Weights of a small GPT-style language model, trained from scratch on English Wikipedia.
Size: 9 layers, width 320, MLP 1280 GELU, vocabulary 4096, 10.7M parameters.
Architecture: LayerNorm before each block, no biases in attention or MLP, normalized queries and keys.
MLP neurons of a small language model. Each row is named by its layer, matrix (up: input weights) and neuron, and shows model dimensions 32-127. Each number is 500 + 50 x the weight over its row's rms, rounded and kept within 0 to 999. Numbers have three digits each.
After each neuron's rows, "fires after" lists the tokens most often just before its 100 highest values on Wikipedia text that the model never trained on.

L2.up897:497489584509533529517477620434478564481582616398489560512488560550484544419511451478549511529473474555563490539553474524529528403501459503538522444494528409487534501464546439498538515579552497507465534500611464573608487535467461472476459586534483541519464521477412458589430507473491506519
fires after: "°", " prov", " ra", " Stadium", " form"

L2.up1193:545538476513439434485520608448513453512473434479553469581639437554480518526529462493475531548432474495505423506460429418487535526573564556480472482570506571427496568472550507494439503490458442546468537565461513422390521465568491417506464458558476459485510576481437478406476467453505504561
fires after: " re", "f", "ch", " \"", " over", "over"

L3.up1150:510543470519611469533452474535459452493442526534509489477430462428534481474558479501477468539601535526570576564628433476473399467445558504477438424453580506355474527499511570459461532541456515534487474562416481530528525519500510484487564434563481449494452514567529505475488472582512553389
fires after: " t", " T", " due", " S", " p"

L2.up444:501587506578462443442552454539515400540452448553525497401573541486489452528477580511533552579493488510546472435468529494435482499538431469486510505518463536556422460491509501508517482495448478487567413460533439448429403547423539482533544524545445514532487505494427443481567499508399494532
fires after: " f", "ig", "g", "ag"

L2.up1089:575497537603507544438572420491503473527437595408464583510495482601496506406503486452561474488500473526442472572486503596642510423419398574500436532539450477512454508458511486534508497414579596573471555481452511480457586524483516445578501475567495361447474364494508566574513488470479533552
fires after: " J", " Z", " j", "J", "ij"

L2.up108:439534463554543496507525537544538506543473486534503612486543602494420494584492442494405440492546526572485550565492422532521450434482514475476536496575558555575469517545466490530511606424530535479486452581550425488518468520546608472545432474509485463481448456496507419512529523485523530576
fires after: " T", " t", " F", " tr", "t", "b"

L2.up823:567503479547491527477481499433488509448509483542474520510469451543493515481487461444606554508537492557482546486541524430473536474479572600482517529541564517433403494447546478415480455517442497639546491533522536498466460471477533435456531451545529526471585523471411500505496387478571465440
fires after: "r", "g", "em", " equ", "p", " reg"

L3.up565:489557592550468488635507419495490485530456531528478495390477523539469452427496472446527497464499480484449489431477503500526541514497395488454505538571482501516437464538477505562536579534490422399476519499581524485611448517494594544506494559534465470514583437565537632545420498537557443418
fires after: " d", " D", "D", "d", " av", "0"

L3.up805:617508517503579458549502620484526476547428464553528458428519502536531504510468488532434593515436499542586496524473481527501439499512401464494601550597490458504469472524554492593590472517517607494473462476422478485550446515417498522515560558484534545508550533410514642543539432549566486472
fires after: " A", "w", "ust", "A", " Mass"

L2.up114:530499536394542482450438594521461497550501547524471490478542505478515547453549417465513565459489492475559475464469489527508538435560455543478537540382494587617463528501498459462491531518442414509446494457468465510515462516534472516542513506428476506493566612513391476518552409486561538493
fires after: "red", " n", "ed", "ran", " stand", " reg"

L3.up1146:511501421518516529523574453484533385487442442496507412431531477514432531526534473543396521495472490510446511554470503498444543610451476467500492557505483512446435421463446420446533544508468462425500460541512433429531570412486413482497467519606470420553450451554514412472481455483483500389
fires after: " the", "un", " The", "at", " under"

L3.up696:448526503446486396503531480539524517480555513457490532544451475506508422475502457460474571445459546578502436525417455444485450569467449471524414535640504464513517505512405594559519501519444437429606499610544488462570534505509484465521493463526469424474569463534603668473507579456542522584
fires after: " on", "A", "M", " m", " M", "J"

L3.up902:590555381471624463487515459524480518528495532467454506402567559443479472521477490490441464492561461525521497493446490518526496430472486497494583458543546482476419546523566521431617430455506532519402507430442474540466592542491564498504460451456501480491453543555405473484512430507620542487
fires after: "===", " one", "==", " an", " a"

L3.up1237:487458495616498507487503535563480498502497539513478587443560380440425442463566487497502491524525393515499542436530562479491404454542557517514539486511594387512420553516453551498420420545604561420448420495480462546472507502452444498640460456499537480443543469528439563497514502474440573544
fires after: " J", "j", "elop", " com", " cre", " g"

L2.up727:547460549613556538493498474536562514545524447503498496469572457434531469415456526501455391529496501500513464598531445584495478371509495516494485544492513540452543436515555509472490609445521602519528517532453560520478505521539461413589472570617495532556440530587494542525512474619495434431
fires after: " O", " C", " H", " I", " o"

L2.up716:464519538481429547441513572440548503458503507494430643516518461485560502413555486486468492473452560474469553484487397504556458450485492531443551453459490444440539525575487488526498493599402505588486465563600537544481518470459558566551517493435467421523476439435539534504579482487449514548
fires after: " m", " Em", " M", "m", " al", "l"

L3.up1127:499508455494457609455533488507496463630561433530484516441501413515575454508577569501514629488445442485483425425469438522459544471458425539539487588574491500488431477477482494520481392435558461443449478553517509462547546490552550531407558530533450507422488432508524525503502506618414446412
fires after: " g", "ch", " j", " K", "g", " J"

L2.up380:480415503535557591498478485514518515433426486510485509583510559449567571501465477497505466487492519611452484482558530496459554521510522487481579469621514473521477463556534463521588505544430498435532509576503414413500519516487569508553464499509487503536528566438462615423487557377537483541
fires after: " exp", "um", " rep", " re", "em", " vis"

L2.up353:530508504512570519499445467561427439527502468487528504528453485584503477495533539517501475475474631507522502417409503452614521490519491488592519598422495469499536517529581560494532552511472507479534478554412441497421518533516473442504487491508442527544573501502445633520520498398496405495
fires after: " E", " en", " e", " ex", " le", " a"